{
  "n_layer": 16,
  "d_model": 640,
  "n_head": 10,
  "n_kv_head": 1,
  "head_dim": 64,
  "d_mlp": 1280,
  "vocab_size": 35100,
  "activation": "swiglu",
  "norm": "rmsnorm",
  "norm_place": "pre",
  "norm_eps": 1e-06,
  "positions": "rope",
  "rope_base": 10000.0,
  "rope_fraction": 1.0,
  "qk_norm": true,
  "attn_scale": 0.125,
  "bias": "none",
  "tie_embeddings": false,
  "parallel_block": false,
  "init": "uniform",
  "init_std_qkv": 0.0217,
  "init_std_o": 0.00383,
  "init_std_up": 0.0217,
  "init_std_down": 0.00271,
  "optimizer": "muon_variant",
  "lr": 0.013,
  "lr_mult_o": 4.0,
  "beta1": 0.95,
  "lr_head": 0.00897,
  "warmup_steps": 44,
  "schedule": "wsd",
  "decay_fraction": 0.588,
  "decay_shape": "linear",
  "final_lr_fraction": 0.0,
  "batch_tokens": 131072,
  "seq_len": 1024,
  "doc_mask": true,
  "z_loss": 1e-05,
  "train_tokens": 610100000,
  "steps": 4655,
  "dataset": "wikipedia_en"
}
MLP neurons of a small language model. Each row is named by its layer, matrix (gate and up: input weights) and neuron, and shows model dimensions 442-505. Each number is 128 + 32 x the weight over its row's rms, rounded and kept within 0 to 255. A neuron's up and down rows have the sign that makes its largest values positive.
A block is one neuron, or neurons of one layer that tend to fire together. Before each block is what it responds to, as a language model described it from the Wikipedia text at the highest values.

Responds to: Clause-extending punctuation
L5.gate522 [118 144 117 101 158 112 117 164 178 128 139 113  63 128 128 131 137 131  81 121  39 235 111 117 109  65 154 119 135 155  59 113 114 109  84  82 138  58 121 131 122  93 133 100 130 100 124 142 120  40  91 114 183 208 130  79  97 180 156  68  82 134 125  45]
L5.up522 [172 106 103 172 160  93 168 118 107  67 118 132  54 149  96  79 119 125 130 169  61 186 118 160 106 115 181 111 185 110  54 132 109 104 145  57 164 162 119 143 139 156 118 100 139 130  84 149 144  97  84 122 142 163 112 139 167 170 123  91 157 201  71  68]
L5.gate895 [145 151 156 192  92  95 156 150  52  92 133 152  93  88 119 153 143 114 109 120  53 165 133 144  93  88  88 110 109 154 152 150 105 151  69  89 190 161  97 191 125 128 116  94 138 137 111 143 143 180 117 115 127  82  87 208 162  88  90 126 167 162  79 131]
L5.up895 [108 118 120 132 129  95 166 135 103  88 132 167  66 118 141 153 193 151 114 145  73 181 180 196 159  92  80 123 109 125 122 128 143 112 129 118 161 151 156 155 152 132  75 131  96 147 143 191 153 211  89 122 179  56  92  75  54 153 173 126 142 147  80 135]

Responds to: Appositive or parenthetical openers
L8.gate308 [191  91 108 106 143 131  92 144 120 139 125 133 106  81 100 155 123 133  80 123 159  83  65 149 133 165  98 133 100  96 110 140 122  57 157 137 103 165 142 102 213 129 106 149  91 133 139 174 149 108 143  87 107 146 136 114 176 125 173 166 101 120 131 106]
L8.up308 [126 146 144 168 140 146 179 112  73 170 163  75 118  87  86 109 129 179 134 157 131 116 126 156  95 128 118 137 122 172 183 170  90  72 172 151 105 167 177  95 168  74  98 172 179 107 155 162 103 116 130 130 172 142 134 135 146 164 124 116  74 128 176 141]
L8.gate311 [120 154 158  97  79 118 139 108 116 109 175  94 132 126  86 146  94 144 101 114 122 138 113  77 120 139 142 125 114  87 102 125 133 102 132  32 102 131 121 115 196 182  56 158 165  81 115 134 134  63  94  99  99 169 194 115 158 109 175 126 165 144 109 144]
L8.up311 [160 143 120 122  70 101 115 119 115 110 197 116  99 188 177 143  90 111  91  61 137 124  98  71  74 114 168 112 124 132 109 140 125  82 125  96 132 156 147 104 179 121  88 103 187 141 160 154 118 133 177 141  69 138 134  95  62 132 164 150 149  62 112  92]
L8.gate516 [101 119 153 109 109 143 126 130 129 168 164  69 108 164 102 124 122 111  68 200 147 153 103 151 102  80  77 148 109 141  88 141 110 145 101  98 120 149 112 125 144 117 114 129 150 195 102 130 146  71  18  97 201  68 130 157 128 135 192 119 144 148  73 132]
L8.up516 [195 119 145 120 156  91 136 176 117  29 154 141  90 159  74  98 112 102 137 123 105 103 140 133 149 111 101 132 104  92 101 104 123 109 118  76 158 119 101 124 138 125 141  81 107 166 110 121  88  90  70  84 103  69 118 140  99 193 135 145 129 138 117 146]
L8.gate765 [154 141  78 148 185 139 153 118  87 169  88 106 132 114 152 156 147 146 167 120 131 158 110 156 123  64  95 134 132 133 140 132 127  98 108 104 136 102 162  77 137 187 115 162 135  65  78 162 162 141  91 198 177 116 144 121 139  96 116 181 116  28 189  91]
L8.up765 [163 126 166 154 133 122 124 145 127 203 108  98  83 158 109 183 115 140 117 181 154 146 148 112 147 125  90 103 143 139 188 132  84 152 108 160  97 101 108 124  53 186 121 172 127 105 137 122 146 154 116 188 155 177 123 104 187 107 121 148  77 115 174 107]
L8.gate848 [101  49 110 143 108 175 149 197 163 135 114 102 152 116  86 154 164 129 129 156 125 131  78  82 126 130 146 160 143 200 157 156 108 179  90  76 203 115  50 105 121 104 141 104 131 125  88 200 110  85 100 111 156 176 113 161 103 114  54  93 145 169  94 132]
L8.up848 [130  94 165 127 131 154  99  70  92  79 199 119 112 142  86 120 114 189  94  99 129 181  77 168 157 141 108 145 145  99  78  74  95  64 163 112 117  66 111 147 164 125 145 133 143 162 136 145 106 150 150 105 159 185  93 127  69 136 118 129 119 171 157 118]
L8.gate896 [131  71 129 157 128 168  90 201 176 110 161 126 116 121 147 118 152 143 191 144 173 129 102 121 123  98 107 206 175 153 102 137 123 160  39  78 145 160  99 159 155 103 145 116 148  87  99 125 163 125 124  70 122 164 124 108 113 131  77 117 124 139 137 129]
L8.up896 [137 101 139  73 126 188 149 144 174 109 158 167 167 153  89 138 109 114 139  75 155 139 103 155  29 136 115 123 114 120 170 117 135 139 129 182 132 137  90 181 131 160 119 113 207 146  99 129 113  92 105 167 173 174  80 148 137 120 149 189 143 161 109  40]
L8.gate936 [ 91 182 199 134 122 142 115 136 135 149 179 112 135  75 136 125 151 161 136 120 115 101  76 124 117 166 141 111 110 128  95  78 138 189 103 134 121 109 156 157 109 124 138 185 147 106  96 148 136  82 101 134 150 178 125 123 149 115 165 169 172  75 121  77]
L8.up936 [187 134 124 134 189 147 123 133 176 127 135 114 201 182 138 119 131 112  93 125  85 117 139 146 197 155 122 105  96 133 155  45 124  89 107 140 161 136 185 125 139 129 151 172 150 151 109 150 167 124 161 115 171 172 154 166 150  84 100  57 129  62 132 183]
L8.gate1001 [ 78 112 117 135  86 132  77 109 167  97 163 109 123 176 152  83 110 146  96 163 117 108 115 118 125 129 108 101 134 100  89 139 106  74  97  77  86  94 116 125 186 163 148 136 133 117 141 100 165 137  80 130 112 168 109 133 150 139 104 148 146 117  69 139]
L8.up1001 [132 121 118 121 133 140 133 150 141  84 184 149 150 185  96 122 102 186 175 108 123 221 170  86  99 111 146  61 124  97 106 106 140  76 126 159  86  93 184 138 103 153 175 112 223 149 133 182 172 146 126 156 156 135 119  79 135 189 124 154 123 124 122 131]

Responds to: Leading digits in data cells
L8.gate146 [127 117 122 116 133 157 155 130 135 139 159 108  75  51 134  51  93  89 150 140 126 122 103  96 155 152 164 167 111 181  86 106 142 110 158 150 114 141  79  97 108  53 111  74 130 171  78 118 170 122 133 100 123 117  92 116 101 117 103  98 158  98 141  77]
L8.up146 [ 92 189 130  88 147  92  74 135  63 101  78 137  92 165 148 155 130 111 117 131  99 153 110 110 153 115 158 137 154 150 177  91 175 174 129 143 104 132 171 111 137 146 135 114 140 137 163 114 120  48 104 131  93 128 192 115 149 147 154 105 174 158  93 177]
L8.gate174 [119  66 178 147  92 131 201 143 130 186  69 152 172 138 128 161 139 108 162 132 133 135 180 123 153 149 133 168 121 118 200 143 148 151 147 138  64 168 144 134 152 136 126 151 129 133 138 140  95 107 150 107  96 130  60  94  90  94 158 144 144 114  49  99]
L8.up174 [ 95 152  49 139 113 117  95 100 123 160  99 121 120 104 173  90  73  93 112 119 174 162 115 133 165  76  91 113 179 148 182 102 140 154 104 127 150 135 151 131  38 106 166  82 129 105  52  97  92 160  59 128  94 173 110  75 140 180 129 125 150 116 159 134]
L8.gate574 [161 115 115 142 121 145  92 128 166 103 156 137 144 145 119 113 149 103 144  61 154 138 133 113 141  87 132 119 129 104 195  98  91 149 134 107  91 113 178 134  49 134 155 126 111 179 106 154  85 179 144 108 125 159  77  75 133 114 117 116 132  85 118 139]
L8.up574 [176 117 165 122  92 130 154 143 114 171 203 151 191 129 126 173 131 108 101 102 131 142 113 114 107 101 115 118 141  78 115 212 109 160 143  90 110 133  93 145 203  82 125 133 122 175 159 120 160 114 189 120 129 158  88 102 112 180  96 127 163 132 138 139]
L8.gate851 [111  37  81 197 124 130 127 147 146 139  92  93 109 125 137 105 155 106  86 103  92 133  98 142 142 120 151 113 115  74 122 120 115 162 136  91  89 116 155 112 105 157 180 127 129 124  54 134 123 147 116  99 171 159  87  95 168 128 104 117 174 197 139 122]
L8.up851 [181 164 131 122  87 171 117 118 142 167 119 130  76 123 156 155 109 145 156 177  84 149 136 113 106 109 127 114 161 174 172  78 130 126  73 106 168 136  88 126 141  66 174 133 121 141 112 165 134 153  61  59  98 158  72 103  66 144 143 166 101 138 113 108]
L8.gate942 [178 118 120 137 152 119  58 156 105 163 157 112  75 191 107 125  64 149 120 119  44 149 139  82 138 125 169 105 166  66 126 123  94 151  86 195  74 149 199 101  83  75 118  91  44 139 119 130 213  97 139 122 158 157 170 133 121 149 140 126 114 104 105 149]
L8.up942 [ 87 115 116 177 123  94 107 154 101 126 116 187 123 171 112 112 127 136 102  97  93 137 120 137 111  62 121 108 169 122 157  82 132 136  69 144  94 163 126 158 113 123 128  37  67 128 169 151 142  70  83 108 150 181 110 140 129 133  87 135 124 105 134 162]
L8.gate1002 [143 123 209 104 172  92 145 139 188 106 124  28 208 116  75  76 140 102 187 148  94 106 122 119  93 104 176  80 140 110 131 130 125 204 138 171 138 127 132  65 125  97 162 125 122 178 175 168 126 149 147  78 158  94 122  83 189  91  43 129 158 102 118 163]
L8.up1002 [140 129  86 117 110 120 116  94 123 100 169  83 152 121 117 112 112 121  75  87 120 155 150 114  97 156 155 133 119 117 104 119  78 146 104 119 129 162 108  92 141  95 154 128 128 160 136 101  96 169  67  79 165 144 107  43 149 162  95 154 158 112 145 165]
L8.gate1136 [113  94 167 111 114 159 100 120  77 162 128 141 123 140 126 139  78 159 159 167  82 107 112 106 137  65  77 102 117  82 161  68 120 146  99 154 139 168 132 148 128 133 198  77  99 157  96 161 107 109  90 111 161 125 167 146  86 147 150 126 119  97 131 205]
L8.up1136 [101 152 107 131 178 182  63  98 123 106 118  81  95  90 150 129 106 154 163  31 154 143 113 135 111 120 152 129 151 161 119 185 118 145 174  74 151 114 133 171 122  90 106  84 151 129 202  78 107 114  84 187 113 145 120 171  86  79 111 141 122 150 163 155]
L8.gate1175 [154 133 102  96 131 115 104  78 202 124 126  89 143 160 108 115 103 130 120 175 119 142  80 104 178 105  76  90 117 142 117 110  82 170 197 128 198 147 144 138 121 115 149 130 105 124 111 145 171 148 186 121 114 112  99 140 129 159 202 135 109 112 162 124]
L8.up1175 [180 133 133 128 130  88 146 109  99 177 131 120 183 144  99 137 160 115 143 122  90 141 139 146  95 109 133  28  25  77 149 146 102  90 120 141 158 119 127 103 153 134 115 118 101 141 147 163 136 106 138  97  95 180 171  91 121 104 139 172 155 111 126 124]

Responds to: Table header separators
L4.gate775 [126 131 105 124  92 116 101 145 122 155 160 162 133 202 121 143 147 129 135 128 147 119 174 156 154 165 131 110 136 165 108 126  91 134 174 100 109 153  96 190 105  97 142 114 148 135 150 138 131 198 122 125 148  67  68 124  84 205 187 161 146 154 112 158]
L4.up775 [157 160 124  76 134  71 128 126  77 124 166 156 181 143 151 119 125 160 104 140  90 130 125 107 135 163 107 105 111  94 130 111 150 135 155 111 176 158 118 169  77  85 187  48 130 152  89 138 152 162 125 161 129 113 138 136 185 126 126  75 141 164 186 107]
L4.gate785 [111  75 113  66 109 115 160 143 107 121 190  86 177 199 174 144 111 107 131 191  85 109 139 136 136 153 150 105  84 163 104 128 111 144 165 112 103  92 104 132 210 125 117 187 145 148 109 114 156 127 137  76 179 119 123  67 100 134 120 150 131 124 144 117]
L4.up785 [133 109 152 163  68 139 118  45 149 164  77 171  76 169 165  79 131 138 175 123 168 169 131  94 173 176 137 132 115 126  72 107 210  81 123  98 124 176  52 159 120  89 148  95 171 130 104 105  68 121 143 121 132 157 149 116 101  98 130 128 112 107 144 143]
L4.gate865 [152  55 138 119 129 105 120 118 116 147  96  81 104 198 130  97 129 183 118 186 111  73 149 187 134 118 141 151 109 170 118 151 115 131  77 127 112 149  86 144 128 103 109  97 155  94  48  74  89  68 141 121 169 132 179 145 120 107 111 167 108 119 147 109]
L4.up865 [114 146 114 183 143  95 159 134 115 160 149 190 157 170 124  86 152 180  77 134  62 161 128 203 153 211 115 156 127  75  63 155  68  82 125 117 101 107 135 135  90 137 200  98 123 161 121  87 115 143  62 128 185 113 147 102 127 152  95 202 132 100 115 173]
L4.gate1120 [140 126 135 133  54  97 152 155 147 114  88  70  83 187 129 161 165 151 116 113 143 122 143 170 129 136  82 137  75  83 109 111 142 174 140  90 125 121  82 117 128 119 135 199 152 119 135 113  97 154 134  85  75 146 148 156 134  80 142 132  79 211 197  88]
L4.up1120 [133 114 162 179  71 111 126 135 133 120  89 114 119 162 110 130 143  85 113 118 129 108 120 150  55  89 138 168 125 117 149  88 134 101 151  85 162  82 176  95  62 163 155 152 146 169 106  47  98 142  93 108 116  79  96 133 182 121 155 173  95 132 176  98]

Responds to: Chart position prepositions
L5.gate418 [201 152 132 146 128  84 179 160 122  71 108 138 118 139 130 186 163 124 114 127 143 127 128 148 169 128 166 122 103 167  86 127  96  95 171  96 141 152 121 115  99 110 124 164 157 158  75 133 126 107 106 154  90 156 116 153 135 164 109 144 110 125 189 123]
L5.up418 [192 135 149 125 123 128 142 134 137 115 121 143 138  65 147 151 158 152 117 128 101 162 107 114 184 158 109 160  89 165  63 103 182 111 148 155  85  89 162 143 144 157 172  85  92 150  97 153  30 133 171  79  66 129 163 144 153 139 124 116  99 121 139 148]
L5.gate1196 [154 143 172 140 118 166  62 130 128 113 150  98 160 170  98 200  99 163 158 142 163 193 144 194 138 167 124  93  80 161 141 168  63 126 163 117 132 115 138 136  72 130 125 149 143 135 121  53 118 114 101 123 108 122 152 129 152 188 120  97 132 132  82 157]
L5.up1196 [174 177  95 127  63  89 120 136 113  63 153 121  74 133 118 135  50 160 225 139 104 165 141 192 114 177 153 129 108 149 123 156 133 112 165  73  80 127 122  86 126 124 184 122 177 131 152 108  91 115  79 147  91 144 136  86 121 141  85 103 127 125 152 112]

Responds to: Table cells before values
L8.gate32 [ 76 168 182 126 104  99 109 166 139 151 127  86 119 105 102 150 127 167 139 165  97 138 175 136 153  38 113  56 118 126  95  93 157 116 136  73  87 117 102 186 109 123 154 200 153 193 112  96  99  86 172 181  91 135 139 120 109 133 165  96 140 154  90 117]
L8.up32 [133 146 107 128 147 184 139 167 154 111 122 126 123 171 147 113 152 186 112 169  85 126  91  53 158  89  76 132 218 101  87 145 180 131  88 100 149 139 143 144 136 233 167 150 145 115 211 109 120 122 130 116 185  57 166 171 139 171 141 140 126 121 175 125]
L8.gate190 [155 142 103 186 150  89 161 110 152 130 179  84 123 151 120  88 139 124 167 135 120 121 106  96  50 131 173 175 147 173 125 199 157 125 144 119 123 123 144 164  98 173 132 135 118 144 132 128  99 143 150 107  70 144 107 180 166 117 158  94 125 143 172 119]
L8.up190 [121 157 120 162 145 124 156  99 166 131 138 144 134 140  93 123 116 132  95 135 108 171  93 123 136 176  84 175 184 119 122 113 121 142 128 111  67 105 151 136 129  94 136 193 104 163 112 144 143 123  78  83  80 103 126  97 149 128 117 108 143 155 123 124]
L8.gate643 [109  66 115  79  82 124 137 104  70 121 144 109 129 106  97 115 106  96 190  93  99  90 153 109  83  82 130 138 156 114 159 122 153  83 123 115  90 122 154 125  84  73 145  83 115 159  72 104 167 129  86  56 106 108 123 110 161 111 164  84 114 141  72 160]
L8.up643 [122 113 161 125 118 136 128 154 137 118 135 131 157 140  86  74 179 103 195 122 139 154 163 117 147 124 170 153 115 154 113 103 108 128 160 150 143 115  77 156 144 161  98 178  82 146 130 163 155 168 153 108 128  91 146 163 118 127  99 135 154 101 107 118]
L8.gate957 [172  81 137 104  96 163  90 124 114 142 151 106 118 152 147 138 113 196  77  96 159 124 150 145 108 130 196  17 143  97 133 130 103 141 126  72  87 148 161 121 181 136 187 140 153 154 132 149 138  96  73 118 153 116 131 184 182  89 138 133 127 159 145  93]
L8.up957 [152  84 115  77 117 103 157 152 104 146 162 199 121 130 127  93 103 169 128 166 139  76 116 101 163   0  89  94 123 156 112 120 128  99 142 102 110 117  92 104  96 130 110 114 122 130  74  99 133  85 138 156 145 140 126 206 112 130 188 127 186 122 143 122]
L8.gate1039 [123 179 167  94 124 157 146 152 150 124 103 114 112  88 123 130 103 100 108 160 114 130 181 167 116 152  63  65 130 110 106 103 119 195 133 127 190 109  97 145  97  91 124 133 114  77 135 157  88 115  87 112  94  54 123 204 159  83 114 158 149  91 124 150]
L8.up1039 [ 93 142 136 106 130  87  80 121 123 122 196 101  49 124  89 186  69  76 144 141 116 171 183  54 120  90 117 100 116 139 114 131 142 151 122  95 104 188 120  74  76  92 121 164 127 183 146 140 139 124 116 114 110 194 131  81 119 142 137 131 172 126 166 176]
L8.gate1099 [154 146 183 131  92 104 128 123 113 112 108  95  96 105 126  93 103  64 166  60 133  98 173 135 185 111 170 155  96  98  98 167 130 155  69 122 118 112 124  82 112 107  47  64 171 184 143 130 193 138 114 118  98 123  83 149 128  82 116 130 118 109 119 104]
L8.up1099 [188 159  68  84  84 141 118 185 101 168 141 109 186 146 134 121 100 105 170 152 129 145 176 149  72 182 169 175 100 144 121  82 124 173 119 158 117 145 202 165 136 158 101 124 142 183  91 129 114  60 132 147 130 172 126  86 117  86 145  98 151 132 169 124]
L8.gate1123 [116 134 137 145 132 126 101  56 181 101 175 174 153  88 150 154 130 118  75 126 150 107 178 121 143 124 104 127 103 147  98 155 132 102 117 135 127  72 110 129 112 122 101 192 110 111 119 154 114 133  88 120 118 124  99 105 164 191 152 121  97 138 132  71]
L8.up1123 [107 112 132 127 151 104 177 105 143  55 127 100  87  84 136 120 160 115 148 156 149 168 146 119 151 124 176 158  79 142 106 166 147 127 143 161 109 115 156 101 104  89 119 144 133 129 139 133 155 135 153 121 185  72  90 136 132 117 194  85  76 128 142  67]
L8.gate1157 [113 106 155  89 124 113 104 125 153 149 194 151 154 156  91 121 148 168 133 120  43  94 108 139 129 168  81 100 112  89 109 116 123 193 140 114 134 134 148 116 177 141 160  74 148  82  69 150 141 132 150 114 160  85 177 105 140 126 128  70 104 104 146  99]
L8.up1157 [132 164 154 117 152 106 127 112 118 161 125 139 126 146  90 158 126  71 157  59 110 146 133 169  79 190 186 113  78 145 109 158 126  90 150 153 140 156 112 162 173 132 139 125 175 136  96 182 170 138 140 107  81 108 117 113  70 137 132 138 126 131 118 119]

Responds to: Leading digits in numbers
L4.gate45 [157 185  73 131 116 161 147 116 160 152 147 140 108 184 152  85 104 100 164 134 191 169  95 151 129  86 129 119 164 123 137 169 133 146 142 168 107 128 159 160  78  64 104 144 164 120 202 123 187 148 127  71 157 121 125 118 127 105 119 130 200 151 138  97]
L4.up45 [137 169 130 112 142 112  77 120 106 141 144 132  76 100 136  50 103 114 105 152 142 115  79 154 136 124  89 127 173 121 140 147 127 132 168 144  63 121 160 109 108  90 116 115 119  94 205  89  96 135 147  67 169 141 202 119 124 142 139 122 140 159 113 111]
L4.gate146 [110 121 117 104 177 151 144 133 157 104 124 112 150 180 156 129 139 153 149 131 102 144 113  48 124 101 130 105  76  87 118 147 162  75  87 148 140 123  86  79 125 105 133 118 147 113 147 197 163 143 104  87 132  38  82 108  66  65 166  76 156  86 133 147]
L4.up146 [ 35 101 187 170 130 126 145 100 110 109 139  52 179 131 108 163 133 118 116 126  53 111 119  71 133 121  90 129  83 102 164 186 142  84 144 160 155 136 140  60 107 115 169 181 108 133 107  99 136 140 139  86 133 149  69 125  29 120 136 175 110  93 153 164]
L4.gate1029 [150 166 103 135 130  90 113 151 144  92  80 168 124  97 175 150 108 149 128 139  95  76  88 151 127 100 139  54 159 162 150 111 138 119 119 129  57 104 150 128  40 115 123 167 140 144 197 138 184 205 106 181  78 100  89  92 108 181 141 107 152 135  88 151]
L4.up1029 [117 161 143 144 133  83 162 166  73  82 139 146  74 137 155 174 200 174 180 153 103 178 111 133  61  79 133  80 159  89  99  95  83  91 174 109  93  83 132 140  84 126 134  69 136 152 120 138 148 186 160 157  92 109 130 144 157 123 165  91 159 149 101  84]
L4.gate1151 [125  95 149 125 148 119 110 126 106 162 138 135 161 121 146  87 151 123 100 117  77 119 146 126 116 137 103 111 144 135 101  89 114 108 141 140 144 105 172 134 127 143 145  81  58 135 180 114 106  83 175 123  79 170 141 146  90 157  62 189 174  58 161 179]
L4.up1151 [122 119 140 118  90 102 154 129 127  73 155 122 179 101 139 166  87 151 115 129  74 152 186  75 151  93 152  92 160 149  90 130 105 136 158 178 162 138 156 134  74 166 138 143  42 127 141 146 161 120 140 101  75 139 134 105 164 132 137  88 173 158 187 125]

Responds to: Clause-continuation punctuation
L4.gate25 [134 137 123 130 115 103 123 127 140 111 122 154  46 101 176 100 115  70 127 119 202 139 126 118  80 129 145 123 135 169 178 106 162 114 118 106 138  91 148  66  72 137 164  96 129  72 159 104  85 109 102 110  96 123 174 152  83 120 101 183  74 144 122 113]
L4.up25 [ 71 119 118 150  79 128 127 144  99 159 101 156 131 127 153 146 151 152  78 162 143 143 121 109  70 137 119 100 153 148  55 143 180 155 100 107 204 114 159  87 112 126 147 135 115 114 135 121 112 182 108 118 133  57 124  89 102 156  71 140 158 143 147 118]
L4.gate543 [144 116 113 123 120 117 135 115 112 145 120 128 139 147 148  76  89  97  78 151  89 125 117  98 134 127 143 114 161  75 105 131 139 137 164 154 141 154 121 158  82  67  91 133 174 115 125 156  55 123 120 155 161  94 177 114 128 144  97  59 165 104 134  97]
L4.up543 [101 136  53 130 130  78 146 143 131 139 105 109  75 129 104 114 113  68 160 137 183 100  93 143 146 100 166 106 127 106 113  88  92 138  96 152 152 117 153  72 153  72 116 129 125 139 195 132 160 119 108  98 143 189 172  80 102 138 119 126  82 134 145  90]
L4.gate736 [145 185 122 136 143 114 124 110 136 182 104 117 165  90 180 112 111 125 158 130  98 167  88 129 148 137  90 125 168 128 116 144 107  37 117 168 182  72 128  94 128 131 110 105 119 109  89 108  85  91 105 105 129 120 124 109 118 181 102 145 115  96 167 117]
L4.up736 [160 167 172 154  83 138 145 120 115 180 156 117 134 143 201 180 127 149 161 170  79 134  74 120 175  83 199 125 102 127 151 138  44 118 180 103 188 132 167  69 115 151  90 121 146 143 111  97 139  80 138 191 126 104 114 113 112 163 145 147 119 134 122 158]
L4.gate862 [133  84  90 150 144 130  99 111  45  77 128 115  71 129 179 107 118 160  93 134 145 105 145 147 113  78 102 196 185  94 154  60 142 130 155 164 157 144 178 160 176  82 152 126 100 121 160 160 156 186 152 102 122 115 107  93 132 186 110 125 119 163 146  88]
L4.up862 [ 77 122 145  89 145  66 179 141 129 159 115 142 134 174  87 214 142 106 142 103 122 186 107 155 196  81 113 145  91 145 116  90 131 118 125  71 158  84 131  95  86 114 137 159 122 139 100 107 151 154 173 155  90  59  97 126 152 122 150 145  99 111 149  71]

Responds to: Word-initial r fragments
L5.gate164 [139 133  83 166 148 146 134 102  83  95 154 154 127 119 127 169 120 148 145 119 160 157 140 136 121  90 132 147 112 159 158  69  80 150 147 132  71 178  85 104 172 129 123 187 107 118 212 107 168 152 133 138 127 105 164 159  90 136 133 152  85 121 158 157]
L5.up164 [120 102  89 121 139 111 116 120 114 108 125 177 145 163 120 165 162 120  93 110 192 124 176 145 138 132 115 164 129 129 135  73 104  92 160 134 112 164  77 114 151 143 140 165 161 112 149  84 155  92 163 122 130 109 136 198  83 133 167 117  71 137 108 183]
L5.gate433 [111 107 114  63 180 160  91 143 128 165 121 150 142 150 111 136 105  69  95 133 143 186 107  77  93 103 127 107 138 129  84 108 146 135 113 146  72 139 156 108 129 142 107 115 130 166 217 100 135 109 129  97 157 166 108 140 119 135 154 102 127 138 109 165]
L5.up433 [110 109 149 126 177 179 101 135 159 151 155  74 155 135 176 127 118 112  86 133 140 108  49 188 158 127  94  86 156  70 132  93 125 156 122 124  90 147 170 139 153 150 115 131 161 159 104 120 155 184  66 140 132 177 131 162 162 159 141 129  66  97  88 173]